Weights of a small GPT-style language model, trained from scratch on English Wikipedia: capped logits, a variant of Muon for these matrices.
MLP neurons of a small language model. Each row is named by its layer, matrix (up: input weights) and neuron, and shows model dimensions 48-143. Each number is 128 + 24 x the weight over its row's rms, rounded and kept within 0 to 255. Numbers have three digits each.
A block is one neuron, or neurons of one layer that tend to fire together. After each block is what it responds to, as a language model described it from the Wikipedia text at the highest values.

L6.up22:126182132135117125128121154101120125142148117158102161088116137135091091114122104112133111151118175143156140160176127162160114134115150114120125149109114124135073161106126129162135160134139095159129150097104185133124101118139130099164112101129113125111144118106123166119152166109166129128
L6.up174:109147155142136143120137175150144139134133096112148180081092128137086150142084167159133122115140124147169100140148086138143169132061122113151156094105157160123102125150097094105160138116114141131139161110083126171172157139138143133135137115094153150136120131126094129112117073108170163120
L6.up180:068167110138117154164127151110172086142147121126127147144145091128112134140152095144170083126114149128145125125127146136158120126147118152108146148117143117122107092090102144131148155171130130107136188151116092134179132132110127135134127100093136154086144124110072111155186099100135137124
L6.up527:135133133145096139125123101156124132134076117200108147134138142171099150127108126126135110110160145121142142135110156157159133078094113114112106157119127137137131137092153130172135128166125110143108116127122152114140131080133108120158125084086138100102109145148118143075127107164106165060
Responds to: Mid-word fragments. Word pieces in the middle of longer words split into several tokens, such as the c in fa-c-ulty, ce-c-um and oc-c-upied, or ist in non-ex-ist-ent.

L2.up80:147119135149129090147133078143144100099154123163161110133105143129140108103142135144087131086153137094156147073081152123148130134105149119090123174130102164134077162104148133144138132122092143139124171115131130139143127160124175134144108144117139165140147129111110164125129123110127083113
Responds to: Preposition "in" after events. The preposition in (sometimes on or of) right after a verb or noun of an event, introducing a date, place or material: established in 1882, built in timber, came to Stanford in.

L6.up289:123121172119081131144138134104125131122132216154130139122137119167093123127101107118091087116089152141147117121154180103142192175119107094143124156141130125159159131171161109118159156187149092158111165105103113137082150103133159133137134121112141107140121137112127133151170166123157152117
L6.up299:084132129145107123162109123122123114129103163116130107109119125188149120118101114157123130118119159193179152172153167133125117130079101102133131149162130134140110108094099150116148130166154103087157098108126097111113147134070202123137122133136150101150114128095155096139117140130096148116
L6.up409:124154134114134141137127157138134104157156145128113092164118108141115097119129128097128163126164142116136136125106099115072117135102124119138119138164112089089129130103102117132156156116183085098114172165106141178126105118145127109092173148157137116093106090130168129123126121171142128126
L6.up416:116103127117081127127087079151124103162175120128107100108184086153150093128118110143145132127090156135115154112131143127128149144128108120164135083135100150128170171108124186130086074116128116104129185104117139112098165079132165122139136170143167134108107106116130131071109120132127132139
Responds to: Mid-word subword fragments. Short middle pieces of words split into several tokens, which the rest of the word completes, such as en-emi-es, lo-adi-ng, colla-gu-e; also the period in U.S.

L5.up10:138172176144095113142144126102110127162121148126112137164113136138105081102157094121142075146146120170193147129107122110167137133109105129101100161122109123077087156108147080129104134146120101127162111131103157096158137151101105129101141158166141099114096117115124139131151083141101156098
L5.up12:138115127157131113075149110151114134127160093147138136113106133115161171158140116100142089102130156169124121161120117113136166142164091098148123197116109133130152071045127123099126172131079143090107158122138142122129140119145152144124074109143088126137111131187104119119122119109137128180
L5.up15:116122126161151138110123130139170128097129129089177134088176194125115103128124134120103166094113122093137095129109160098127086155145102114142107093135128110115091159090129157133099108095132117131116134109139154112112129135134098080114123127163119146144129100139138105153147138111138159117
L5.up78:114090154148124125136133130112167148163121111148157138103108115161112133132156151056138156090137141154128177150124108085111112131131123084157094152162172102114125117125138095118124097132131179111142139094114157120132138164129164157142102124117128129126131152136102151099133130150137152130
L5.up194:089162058154143146086070155124094117094145105120142124183097089163168123131143130121142153077142119128166126166125111143111084160122075061153101122188130140102143109150144146140138106129124106169116133161104136139144103138077143119139124119125142163089104117134096114123089158149126133086
L5.up196:126140130141134149077090106106156147145102115081137141161159136162127114138125136159129122111115172131161142120111108125133120126141130096133166095174137123126114127125129112137126129135097163099138124101136130147132124150135170123132121142169155098144096074137107145160113096147086129118
L5.up207:155135117122115111109170161085139082124146149120163110108174138171144118131183162110130162103135141130122138128077117100134124116048150128138076160149105169116092185095145116118118110124122171123140167123133156142134115134094094104185131150132108130125164135097115136119111137115120120119
L5.up364:095132136078167120119104162125155174143146135110112098130091124097144138120147156088138142128158099128120168177135144157137132125106110094114101120139138094093151127101125134097155145131139171094112171152105140074169110154112071141116126087132076120144138159125099081125080130160114133130
L5.up380:149159148131145151104113113073181126116112124193145133131123129166112107133129133147137170107109118134137113162127103117109118133111138094137130128132097129097097151077135056149142132135087148130187140133114128142121136135112096181163141145134127120079140107113116155176112095101138159120
L5.up386:147095134115160160093113143133132107177134163116138152105121119104150141127153106128141113144170147097135121094123147102141112162138161108126105137185118144135128118089118100134147129097114092126154097118107097120162111111142125142154131097122154072087088119156115138115151068102132131140
L5.up455:090119128164104094098107150093145144118147138178158124075111141166135111144104132115143133100144152128086094151131123092127157158098121093134145126162103108128135112091152125092112118165092136117168152095110122204116141176126152105132126167105099135110129133134142123108137107079132117165
L5.up483:127102072121110097130136132116125102135174107127144143123126097137107129122147108149131121145118135093132114166128141100082097171135080118154122118143104134111088115115136123121154129217134144151146160142098133157145165122134136145162149182095128116096151147154110161138156163142094153115
L5.up493:116118157134123098138098138143135092149159125108141128136137099160107126147107122153118184124098117046160144130148135126120149128155102129169140140106125120136094078120134140126155169121129126149116155132086157110148180124146131081161099149148125100080160140155134120143121146107104117133
L5.up497:110118074140136123123143117092119122104127177121115116093130156136114100082106112142133149111184125108106123134136167091106147123136119093111064148141119191148102162118136130097125170131117121165111148112130124159159105193114161109154096132142152144128084138117122104124124124166120151118
L5.up535:135091124163125124078121109123171104111152120150153133141104127154101114131156151125126115085112083127162139122062109110141118157103151097151108155123113111107095129069121128081137105152140122129174167133094153112130124146112147119149132169158130172117131126125107118149120103150150147105
L5.up560:139143112108154168094134118147085136133124154165174099111144135130156096123169135141120097111135114143146155138148145053118103164113104088112114105121142151076141124094126085121151131123118137090170118134144176155109165127135149149153119163114160141148087089121113167132181127122103136106
Responds to: Month names in dates. Month names inside full dates, usually after "on", "in" or a day number, plus the comma after the day, e.g. "On August 20,", "on 4 July 1966", "June 1,".

L6.up28:111150133134118131156130142086150118165118145130144158106142086156131093108159095086098092096132123162124187128134155132147119160115159129140131124139177115144122165140111115094127136114171164120095127111111127122127101129076137143107131131108155114132079120120123110158119155135122122097
L6.up178:117163113153104169158086102127110133141135169096125153170164115109141137111139163166109062140129138107211121159100121138113113138081136155116145120146138092086125097138154155113128150127086125092124095155097115116122120118122114120134133088123131122123137154146124132114104129159114119143
L6.up373:105125184121140105081121127129131103146127117138128120128142153102124126112171082110126105105129147139106131139161157121085102150150144124126156136143138089099093139127095121104162123082135145152128105085092170131164127149117129180134151144111137124132090119133102141153128148130146101110
L6.up427:090134153145102087147072109173116135187146164112118141117121147158121130087150063148119106150060105127131105125106134119122109140162150113123145142121149116148142149145114126143124097102161167111118135102117143125169097166125146117114103132102123105116102088156122104132140088133156105144
Responds to: Units and stat separators. Unit tokens and separators inside infobox or table data, such as the slash between apps and goals, °C, in after ft, km, and the ^{2} superscript.

L2.up425:143127120084113136111158140098130142132162153090109163114146144130142121129119119108118094141146117132122144106135128141108136173132081134139135172127125159138157173136096102189123127105107132099114156132102142093105116179133114105101137082133122106118088133132162142082095162120126136127
Responds to: Mid-word subword fragments. Word-piece tokens in the middle or at the end of a split word, often in names and place names, such as Landg-rove, cont-rove-rsy, Unst-opp-able, Billings-gate.

L2.up502:138128151147106068121084146103120087084133098153119144126155166138156130168121145130157140114104132123095132168136091105070181148085130143112167165116156104133131130147129171119148130138095106158158145134135155134167129157160126083128119119155108135084153133134127165126125133120079123141
Responds to: Section boundary start. The first = of a wiki section heading after a paragraph ends, e.g. ==Career==, ==Early life==; also paragraph breaks after sentence-final periods.

L5.up4:059112137131166142103130156130126104157125119174123117117143071078109150091142114081117084107136116097179124145151163163110174104100157122089112123149120109106089146148117147123112136136147141100122094082144096135147110118105128129118169127136163120141135146117127128141103120128134122145
L5.up21:114155128133094134114082073133115180148132128120109138115156138115120113130092040115155117164103152142134125154140116104095132136103144137157066135127104177129044126115137149147129135118143163127111114141105081137133137125134116129146133110159162158125112152094116139132136147091125125115
L5.up129:074181138100149114097135126175114128179142126112174115137148121120117124087160125088147116108172095127149138125160184105109151133140113150120104143133137111122131162101135100094121087098139142160140111105109136159153104135133144161131137106098120109135161059120105173134143154120176120137
L5.up152:119105138145101075093123125138130100190168124107105105123122126129142091145152132159119121141123150116092143103129194131122063126145131148170142140116114128112079156140111131170154095130168141172128141098127132176134118152112115161118153108141169124113076104108121121155166130140142108195
L5.up278:113104145143121134147089143103137138193105060116132141183170143131164102092129125153068077126101146100151133134111170116093168155093181123089123191129121156117131130116122141140049117122124177165162127095092134108132109148143133127131116155132146110154112129106119147137120108106140121137
L5.up355:130118154155134156142163098145131116164121115124155169116120104117115097102139132158143139135093154087085169084142117160120153123129119121151147129121164123118141137126205146120087144092118135125117114127108103145149139108132112151151161135116144138115108135089166133115148120137125151105
L5.up390:129180090157115120098132150127104159157127110144096169135134105088096103127161157155108074143140098149130079117123118106081139109132136140160122098097125161123111138124170087139139119159168107137118089100128118130133104129139132158129145115149076139106138134125127144125096099126091093141
L5.up393:109146153128147148113152124172084161098126179114119098146120110151134142099113105134128096117133105124088116145087145110107176127144139128144105143129160123117101103116111156106176088132148121096154133138101111142102149147132136117103138067099103105187166103119136148143169140148097148092
L5.up400:109130138146159177104144129090121119132139123106084172124107146096145163128157132078127126137116102123102150108136133124119168114120176110117129087091144131058116091124177104139119142137094109161161120101117113149157137114147132127151164127120134097130128088088147162142148086113172159149
L5.up405:085119135148138129122160145148179127115160185102091131125143094144139135155165123102137155143160128117171129167123095153134119128145123127103127101164114120133137129145154122094130118077111107158150116125131128142096116148111060133172172075124143125090142168176131104178097171124134142128
L5.up427:140168142095125123093167128151129107119135146135127121152170107119159096110127108113100131144152132104136105106145156159143129124135178135132113144130151127082069122117174106125154175123145157136157132096140135118161167125132127116122110077162128125115126149101132122121123112114121055130
L5.up462:146168141168116103084137110135118145100148147147128106168139182100141151142120132130139103147135072119135153129139161109109177128078144099137150150103150134082138110115162118097106099122116132149123147141115112102115114164169130121122165119123086113122125099138106139121143084153121194091
L5.up496:117139150112112145093144119113172114108143110155108106158161156123084136100120111093178140118124106102121128137136101168093161166145124130141084128128119076177137161116115159131140177083143101135154127091097105102151107103121141116175122116128171107101144125146139135124116120148140128136
L5.up533:079173128112140164079138074109145093168111158104111137139144135100154158105149134120139159144145159070164170098096171120131152124136174129103120161140134169115126125137090111131135161072137111133135126138095141141091168119149117131113110105109116106144085121152118107129142093137099166125
L5.up548:069111174115146143124090115111108161148148126120139107163105165117150091163135135120098152127161082118100149123152112151139127126119120107172141100124080098134117129090153152132170131108174160146173110111101143065128104125159118160136149167139152088098165122131094106134109136168115113133
L5.up553:133181118096100082163124100131091150125128123138110183126134116124096140144111122086090095125107099106117124122078171142116131120132142108142122144154080125154104113114120080112147109089166142120130146126113124134089144109154125107117129137148170102140108159115141132117102114140121179117
Responds to: Infobox field separators. Separators and field names in Wikipedia infoboxes and tables, mainly the second slash in football "Team / Apps / (Gls)" headers and "Family" in taxonomy boxes, plus hyphens, units and list breaks.

L6.up37:158140107159112120141083124140115154145154109121148109141134109143195144160109103181164129113122101161159153151143143173120139166092143157125117142127126120103093122126108087111130113153143118088139150135133151099137104112096162134121117098146116120125107154100168130071075107142090113121
L6.up46:127125111122106138153135116144133139152112163153108101114139112147160108110114123112146134111108151152122159155133116133098102159124141092132108125143160141095085099169127137092133109150156134094148162139133081085144105091105145049108152111117156141119123140130151128114127136137129136125
L6.up229:134097106114131122173130122097155143105131155134161124138175097159099147085140124119128150121120145171153135136112127125123124153139148096113137120106172093109106168109157096142097166172173164152132113142150101125117138103114140103084102115092097154120149172166136141083101106119127123102
L6.up272:138135119098152174178117122153099160122136127163137125092118108109105139129149113124165152137125132125113138106146149126106138122118160165155117139107118090074144120137121115129141102143110143148140168150127134107176105101098131129152102103090116123127146142117141163154128146095127104096
Responds to: Mid-word fragments. Middle word-piece tokens inside longer words split into several pieces, like ext-ens-ible, conv-ers-ation, Rec-ept-ion, controve-rs-y.

L5.up25:119136135136116148160117138158143165115142130089117118108151130125106134138150103101140136115135099140154104079169180103133109150109173115160154180117115159119100112130079154090116129145101093156164130118109122130176129091140129104141146113153141107139131134116149120168141110144147105109
L5.up27:099150151141113121174064145115155105118137137119108154184143126147124150144125148146116128136100178146104099127109145119109143143108167119131112137147126132133123143108134130162142098168114113072137180162117120102122075119135063108103138190150107153131121094108085110096106122117137150114
L5.up40:129108117132092173103148206154151126118125105111138141091136142136113122112177093160145150112131148127117102115111176153101130103145131150102128151171142170146144116121125151140140128146124097106152149148113115145146151121151101112150093097116157123130116173141118095109139097141117119112
L5.up81:142110110099115098138146168121109111056128143139110157158125140151133134128135115127143123124135100157082119101135120137172125130099142133160134155108126183131108159128134141144149157148068133116125125159147078145149187102142111133141109104114166145101144117122136162123134113128138094127
L5.up94:130105133124156095125106149138133145140130121139115146127110161139100157140133148133114114090131147147141104137129148108085140132159111140110124129173122101123157118139142051143182103129112137144120109133138135130137100145145125101157086120100117127104107127198074119111156164139095093117
L5.up109:052124139129142164173156139143168110131119149128150134109142134095102135096121143095105111106083166171109141102124111111115138160119129111173155078147106131105130139138148118134122140147145139149117146115156114099144110110136113132096153119149115130104135124121101189131157136132093144141
L5.up133:081139140165171153136127105140073067093130199159144101137132129146118149131119109171164093110116103127145154107162127157160112142139126103134093107102161125086107166103134184135148123157147143170099123103101139128134159127133145124134156129081145086111125138149128157112140135087106119159
L5.up226:119122059159118117132139132131090147129160146140125125162129169188114064149142119124147090127157112150130128126136136097181121119131089096132152200148129094113107155111142111138099124107137139088129153087121138130092104129133131116138152138143149074114122126161144135143188142156124137128
L5.up248:125177116137117145102100144135155164165106126081129110114092184164101091125150087134132121141101134177115144124138124164122140147153116145151092134123136130131118151126119144151107109102144099104092121145134142141175105132132101145114106142120116099120133089109122152120176104161127120146
L5.up284:104128091105084107162112169146104122128112117141079144133143126113113153115129136127141150116122133150095110116088169105105128065160152125156138150137155104107168121144152133100153139178179143113092160101136189120119088137124119107122127118114151098124151139165103172153119105114091175089
L5.up290:143123114127080164117112110151152085141101143141125136154116128169105134138131123069169099117149132133102136134135126125128095097111111153108120139119115108184110122123171115124133142136125110114109155140108116099148080125129111088084154111124130146103088142109140112125149120168130089133
L5.up317:099100158149098144129117128131149135158127072071126162144150132150119133146167130131138125121097131126130133134126139136139117155123130127133138171168120129084148115133127125130096130133172111122086187155141154137101103058147148128111092159128140121087130076130155117099131120130103104134
L5.up415:068128125160107120135123146124150163147107150149125096162074117133089135118139130110153141125134141141088104096103118112123087100121147150120139162100141142120134141111064102125183131122169101085114169169122157124140154147119127092123136099118139140158129118118145145133124149118085146146
L5.up518:134099095114082153124138154159136120141109172130145126143129139137108130108157063099148105106077183125106129116160154134122111106142128094188123177165152130135101164146114141118146096101140131108141115136085149123119116139109104110103137207122158127099152106144131097118135133081127113129
L5.up551:104090107116127148133122156152125153151149113118139140118137108163120132148177163142130079134141125187125137059110128130083161094144107113145136125138144139159133163128106094091168141158170139141118149122137166145183133105159111086145142164118149098127117078134104140092143094116107134139
L5.up552:113109131146105163127124109147150169102103136153153122123105075117121157108165129125124093112173099164126163113125151152137161118099145072145137129126105135083097123112129148068185140176144170125109120150091103130085107106148119133122166135107167093110153106125120116117135145134121126094
Responds to: Mid-word fragment tokens. Short consonant or vowel-consonant pieces inside a word split into several tokens, right after the first piece, e.g. ju-n-ction, c-ur-rent, stra-w, fa-l-con.

L2.up438:120140153111105087147133099144169149133144062122162144135118137167140155129127145119117160130117110150173142146150126128145146158168122126134128180169097143128144122120150122117132129072129130138100135103144081160106122124120111100150141114097129140073143113151123129179145121086115168103
Responds to: Mid-word "n" fragments. Short word pieces inside a word split into odd fragments, mostly a lone "n" or syllables like han, ren, ui, in names and common words: ju|n|ction, Vale|n|cia, Jo|han|nesburg.

L5.up24:152119081152103159119138102138143126154137147127124092156154120124172193170151128130125120123129094153147117145132146120134170122099120134139164141132137119095134131125119164130134074156139114118143142197099143102157112146112108130141107089159142079089108097158151135142128097162130158113
L5.up30:088129172153083122125128145103108154138138096091146146083162112162152114125143087152092089158079154107088162191134090131163152156138108113100108124130120105131103121112133136076114149118158116125148121175148109119144115140110142092169130144121098102089120080125126140132156140137110112139
L5.up47:082117143159105117122138143153146150100139122170132109139140105155172097148135070080137079168091118142121130123135160152097153125169183123142116127104120157103143140136138145071106155130107119130161189120091128155139078138123159080082098140106155112116133108107157149098137120125123125129
L5.up59:145126182135123115110145089127133149112151156102094175132170128122119119085145118080183134131140125131126167125105116111131156153201116166138113100144112117108116144104156149103105103117123090116111138125099149095164135107119125119132142143141108069101136154155156111123142146140101096117
L5.up60:117138158136091112172139104083148158156167093119139148134140156144129047097106112099092103167078139147163153117141098120142126118125130075155123134108117131140134126120152146108122092123113118148140144130108124126097146102115092151154102112102143152116132117110147130124090128103114117163
L5.up111:138110146160093156165133135114106146115141105101103086119153152142201131148113129135122121118091146096150140144135141135098130136119129116106157158128135132113117115147130118142102140121108124126138124102112118101183125153140112131139127148126158128074169162092120119131154113105123072129
L5.up150:086136205137104123135130125126133136160141098171138122116134106121138137102118083113147085112082112119102144134123123103131138113138143117118127144144133139115157136125107108132144143103120116131106112093123122176150139117152104144121116111079132128091116141137130125131098123106084131190
L5.up162:108139138139136119118073124158147108124153109119131099109103137112126157128151123078105142165132117153130138123177100140139126113141118151128123196142124144114105130107155122146163094126104090167119174123125089151150139108126111125154124098137146134109185130148136139132093150118142155136
L5.up181:082107112127127105141133172124169119110129092119098109137146122183140076102077126123144142112182113154146097098178165111102157130117131133168154106140112119093107142123140094110133165155155166094136152085125162106110133159170135082120113137118137126126134104110137120150154109139110105120
L5.up191:121128158128127115112125141101154167105098121091126106113128162165123133135157102103110128103094134138121137134160119118181105117121110132138098188098104126103154166106132124139145133118120126135113144139098150165105142118121116130142135153148161158135163174146141123096108117069106095169
L5.up241:098125135176068130130106126123095140093160079104157126149134120096128111093138118105106165157107135113142146130102095163125108127124114121139127114148162126127098142091128158111152148130106141135084106115102087106151151117104144152115119144101147147115092124112143102118123118106101178139
L5.up348:093119129090123133136115106133144097122078135110135156117100121125121114120129117089135150163122119143119128107184089083134137115125132152140110130152151146153132189112143146124069113123125131118162130108090186144135129124172130127103112132131163123089161118116111102102107140128157087119
L5.up351:127122124130120099100102126107145148138099095140176112137129129171139132144120091078147140124112122158125134127145106167135096128128110094141092140120151106128124167118127144134105099155110155129146132124071154122148108122161138095116118118106149139170200145163114106104120132102143100143
L5.up409:117154164180126120101121105087124148157152082100131129105124135142121112138098160114145140162138088141128132127105127147098173117139121110111091145097143089108122106141124124151089138153179163142129152095143074123131123094125108113125125129148145131140078099126119126128101074150124148097
L5.up452:092082132154164140119094105169142131154105056143139164118144163153120131100095123121099130130145132116111111148162126120150143122101177140118059118133111109110150153138103140077111134154095138103136148157172124105143097119153106082126110119100140122108147187132131114108113129089145144105
L5.up479:103120105128145088169130122123156110099162134155122104152134127151096158096148138073126101141111118129140131146134173137136087147124117125108089090143105100133131144085116081136119068097114148090118154128145085110141092118124172122135057152089160129126162171129110108090140107140146146088
Responds to: Title articles, section breaks. Articles like the or a inside titles and names (Album of the Year, Through the Barricades), plus paragraph breaks and the first = of a section heading.

L6.up9:091096191131110118158106071116139141135123069120120173139108179155141096130123108136156126091108156140105113152117141112149152179122105130134111113158117105119139129159109138100126101133128112122158126074158148137141156137108109131120123114106133126082151121124143148136106128155150117180
L6.up356:075150133131088117138127172134162128150155115155120151104131137145129111111152093105145122130123147133090122135106136120152177118143150110171108090114121143094124145143134085134152117104120151128104106131123127101133144128096112104162130109138138122148126120130136160114146099106104136127
L6.up395:103124131141099109158106167094131093173159103145147145101083157093148145118141087118132143163101094147114141124108123116097151119147104129109124127129131129143164130169091137100156111155106108146132105158160141124137109105136117138150160140094123100126171127139122160124086090173095088123
L6.up524:147116119152101132178093086129146184125092115154124138086101125114123122136158142152154143076107168116133133110144148109105144092151123149124140153116106133116139127109135107086131186122145106131136101113110077165103158156102106125131104140131090139134119144137110157146086091125119176114
Responds to: Breaks and mid-word pieces. Paragraph breaks after a sentence's full stop or a section heading, plus inner pieces of long split words like subs-ta-ntial, Trans-yl-vania, uncomp-rom-ising.

L5.up17:134125096117160111099126117134096132106122138167141096125101109153082151144131100111110132186157106140110122113135131137162140125128097121164112132116114126127129154126142145129150177135132144187147094138078137147109108092148094130115143131148131163149111129138069137137177129173140099133
L5.up26:131105104079152129122169162130125159099130127133108093129138131116114104128116143126160108151070143137143157113164131111137126135126138146112138120130124124101132142094153118096138166142149124171116134135103124135112125140101063114108099142158133092111112154144157166119152132125096168110
L5.up68:099119130141095113144091120129127138128142156146142146153132102115137157194089136167126084149116133145112104143117166104133160129105102135093148131147146120161122124143102145118168158128164102102120132138107145133123117111136154105153162126107124137116155112132137126200148117120113132123
L5.up86:103146126149080154165112084125151131115124120125137165128115105135133128161155125151148105140107135168115149106148086127163125090075135084142145101147134107137078145088102143112088105095138121108127154151130123167122143121146121125077134144169137091153116124080107135105153104181161109132
L5.up106:134117172138115164123127130140137138115121128108158119150113111111117154144159151116109124096106167167087110151132151102135123161123114143142158098143139111125075168129137112129125119140149119167151110102117121132129194116142133110111142117065136151114101137114123151141162113149145101159
L5.up127:117175109127127117139114135146167088096127182157166117094159133145091127128097132106147143112125142199134135140149095135114126126114132154117116126137130128115144136135149166143137099159122112158097121135119151154133123133125137114121107136109126117106105125118134132130187146142153144127
L5.up138:103108143124180128150147139129090125174167141104083071143144160159146116133095111147158162142109118143082130102143129114156100149129141171107098127109146137081076107112132121152102080129105136139094140123117121192103125108138132084168143104130150153165124150115118123125139119154124103173
L5.up154:121123091097095141134104128128128141136096140160169161093168089133136154128124111155133132121137139126138149126119150109103111191119108061129095105102113156112134121125103176081131171151146105128140124177094127096132069147097123078137074131126156123134150094090095120147174145175126142121
L5.up160:083105142147116153118177158141137120119153111135130114127117123164111160118075146114114134114148153143118086161130148134121144160093126096143150121168133132130145166151086146132109138121133091160133147074074110132160109135140114149152122100151167165110135136100096127083157136132125113153
L5.up174:076137141127136124133125074136130151121123151092139095069131128126115157099122097125090163095106145112139098118131133113096147162159173125147153188137135096149155148102101136137146119136136149160124137115128107127109147112134145109150129097100137178141124112158136171154218134176146162133
L5.up282:105162117161158126153117172104127141168156165110122150153169067137127141121148153146134101184124124116060150097127123116110137127135115159167184114107126116183138101126087154106159106122124130108123135103132135123126123117112145114135146151122157145162120142138115120135142141139144124125
L5.up287:081126106090072103095136126141137116147100137133135097117108118131125107126145103122064096143151123119130140135126162152066162100107135164150118158109120123136148141114073131110157165163148120138116142154138130086104119098106142123150108141083177121085090090130116145136110104149108135134
L5.up316:103108130120097091104117112106133111152168111106157103134147139135117136122108130097121142165131135146148107136095148104096107127059103152083103173180117098140151181125142175141144131132112119133115127095098131096122143109130113120136079155140211120135097127152113118115152118155133129164
L5.up360:146110181110083165130114136105093089105147105131089132126140112167148117131154149136145138164081164115115097139134137077125088162156167120118115130112124141107101184056110140171083132117113126136155132170150106152148170136126090113150142098126128129152131110099151146152127101102124111165
L5.up536:122105119132140122127139144138081173103108095161155157124088130158137115112134121105115116117146142178098102125139123149086127104089121098104132178147141141140119113144133133143122150148137130111113127087111156102106122152152118129125108077144152145153115109123102118111094133118119143128
L5.up563:144090127140110113139126127173097138126134143143141103132139117103098114146123140175130118163148144142097152144136110128099152114098155143125137149084123143161098160125061133080145123142147130149128152127129149158090127166099146135147077117127166124159117106111067158155135104171146114150
Responds to: Word-internal fragments. Middle pieces of words split into several tokens, such as to-ng-ue, cu-bi-c, ra-ti-fied, and hyphens inside compounds like middle-distance and co-hosts.

L6.up398:097097135136126127140113092090127143125169126141166165134134092127130097113160105174158130129161126100103155162136109154129123116136081088149078103159115107152103149139121107116138106164105118143144140143100097111107100138124119099139125168130100120109096147108095083126127110121135120110
L6.up430:108115121138097166098120168116156159137148112128176140118108125171102101160150129085123136133123113104127172145125139078109134110110102082111119134155129120117116156162123143125153115171105145136139126121067125136142129185151121148106101069158089080107101130142092096164152127145118187103
L6.up444:110107079133087121113087145133129144101138117165155135130109128143108082152143105108114114123141093139143129177134135172146121178152068111118126110172124169119127144154173132119135135164121159133140155130069103122124139163132155153082104106112091162096103157173084126150135156142125147128
L6.up475:126138140123094071112135103050117135134143119101174145094101178162126132142093139092152132122086111145133124144135129074123105152127153129151120133170136142137135154149146114128168148144099157192175162092093144149149122138102131115142148134103136089087108130131151107167135127131112151113
Responds to: Day or month in dates. Fires on the day number after a month name (October 3, July 13) or the month after a day (11 September), before the year.

L2.up84:099142123158133122113139155118114111148153127083093121111112108110120124090125181147147120146136093108160176139139169113104137097115152148123112183146098138133151139134109110095116125104118128121145075132144122099137118126178151149124106121124129076138139104127095135071129115141135152111
Responds to: Infobox field separators. Colons and slashes in infobox and table fields, such as "Kingdom:", "Elevation:", "Region:", career-stat slashes and times like 1:56; also word-initial fragments like "Th" in Thursday.

L5.up3:150166124137121160144098141103125102123090203137123190075117112166137106129169136141145129128102112099118166133104118153122142150113096153132134103126132130114150057094156114134153140130123172127137160151138116116188135124084100098145161095081148100117114121147118109099105062109108138137
L5.up29:107114125135123181150107081142125129138149125114071063150136130173126124112116114149109113115129144112163130151068133140133146123103143107158168067118113069085151133112140136107162110126152147115150143099123142145145093136127107132136146128140145106128084157129115132138133089137111125085
L5.up87:084132119099119166121131138135120168128081126152131084098171158129162089120125144120112124146114123144123125155117127105162109122111135101150095147151129142131123115129195138150099098150122141115161170070123106131141121122119200121132152144147140154092136103144133152153130141127113091176
L5.up128:120119148121101125134144112142131140143107168118100130114151125165141136124161097166116127126123140165131164121085139105133130079161126102142097101130131092119134171152158126143137080113077125104110140122129163129137117150083116154153091176129111082109099076106051157145167203132117120113
L5.up136:183118170125107140130109175120114126122164108189123114104141116123165151146164069125138125120137122140133169148111155119108145131103121139123147170144135140093121128123105134132125095130134086136145135146134147133131141125136107077148135107123114126130087120104142138120130147128136156163
L5.up176:143093126107110179092111126139148149095119119162113093116164149125125131096117095123124133183145121139125161156108132147151088134139180170123142182108117158127154102118168168101159138118150146119162123155133087126143114154132096086106144128152104088135120116146147111162101123139121106130
L5.up277:108125107111105180124177113149097154107136113130132093120131153137101133124116105135123100149129163126128129194093163105142137160140141119143119119118154147131137138164112132088172099149128144124083167090162125128141169111127121130124121151110134110163140124103172168118106128101063110102
L5.up279:081141155132139137157153114119136075130104139142128130106142154119115078149115125128117099156156140143130137135101145164146122181091130121147092134152137122123123150104120135132108137128115134119152171121137118144122117144130165121155173089138135146114154160139125121069117142135090154116
L5.up314:100136140152111132139131099154076150102107168156126151125137134146132126137166139154123155092173141119147134129166142116137125103159142101078163136193114127110086106131116107088139116143125116110130135138129157142188126099122107111161093115123127167121101115124126179155129098130107099129
L5.up463:100122149159098160137113178136140142110152109139152128127120104122076138144119144126102128127126172143108125126143146125158167130104124122172105140155133156114116149060141146159155133139115173175087114097138123141098141127133101142188126105128124116103090148163113104126116161075097130120
L5.up498:104134100104132133134143129098124117107170140166188109102109147132089144146104136154141105182118143140143151149074143116143187134105144125138157144159130115106117123147086116153150119121142116127137157102141142110115142137092191122191138131132078123128148153142113124161135090137148142121
L5.up499:096110142143127197115158094132131126099146137163134124117129102152165123127146094130121143154104155125131088141064142139109100153141168149145088099141159141131140147150173149124110150128147158106164094101154158129131099103103107065126186121127105094124115134116136135181102125127116106127
L5.up516:100152160132105158145131108146134121128160154156096127164072118097134138103102091130149155133124136126112147153108172120120110150137090119128100117116161132106122092133180128166145098135140151095170156138126126127166122116106144096167158087091160113087076144117195144115120111091143149109
L5.up521:077101138137156119163113157142146129127115173122121124116100126135122096100113092134126061125157144164149099159132146103105099095142178111110122138145116174124140154108132147101126168132201153118151153139134106123169117124127134111155136121134136065167111128133143063182121142129140100146
L5.up546:078108123080145111113144124157137113094080188143101156141134089124187153167132083107124133132116127150122137118166182141096157169108153137140117147125127149163099096112154153101131118139110118100150160097078089082119113078134174090095180124123142083128129098085158140166139136119104127124
L5.up562:143117132204134144127139112119144181128100134151072111101139118128177103116089126097154130153142077113145121131131128142124132136115147134153121140131134128109112095114121148142137102080147140117153158122136153142158194134129159107127158145123106112138129135123149138142085085150101129105
Responds to: Mid-word fragments, esp. "ti". Word-internal subword pieces in the middle of a longer word, above all "ti" before "on" in -tion words (constitution, condition, mentions), also st, xi, ss.

L2.up177:125147114143138093152130133148118129134126143075085127088131128144119163119145124120113148144161112103098152126093134161147072133081157120125143128120094105163173134091122139082126158141165153119145119146128116160139102145159114095106104133105143166124148119112105161154171103139091096147
Responds to: Biography structure tokens. Mostly possessive his/His and a/from/against in biography prose, plus the invisible character after coordinates and Position fields in infoboxes and tables.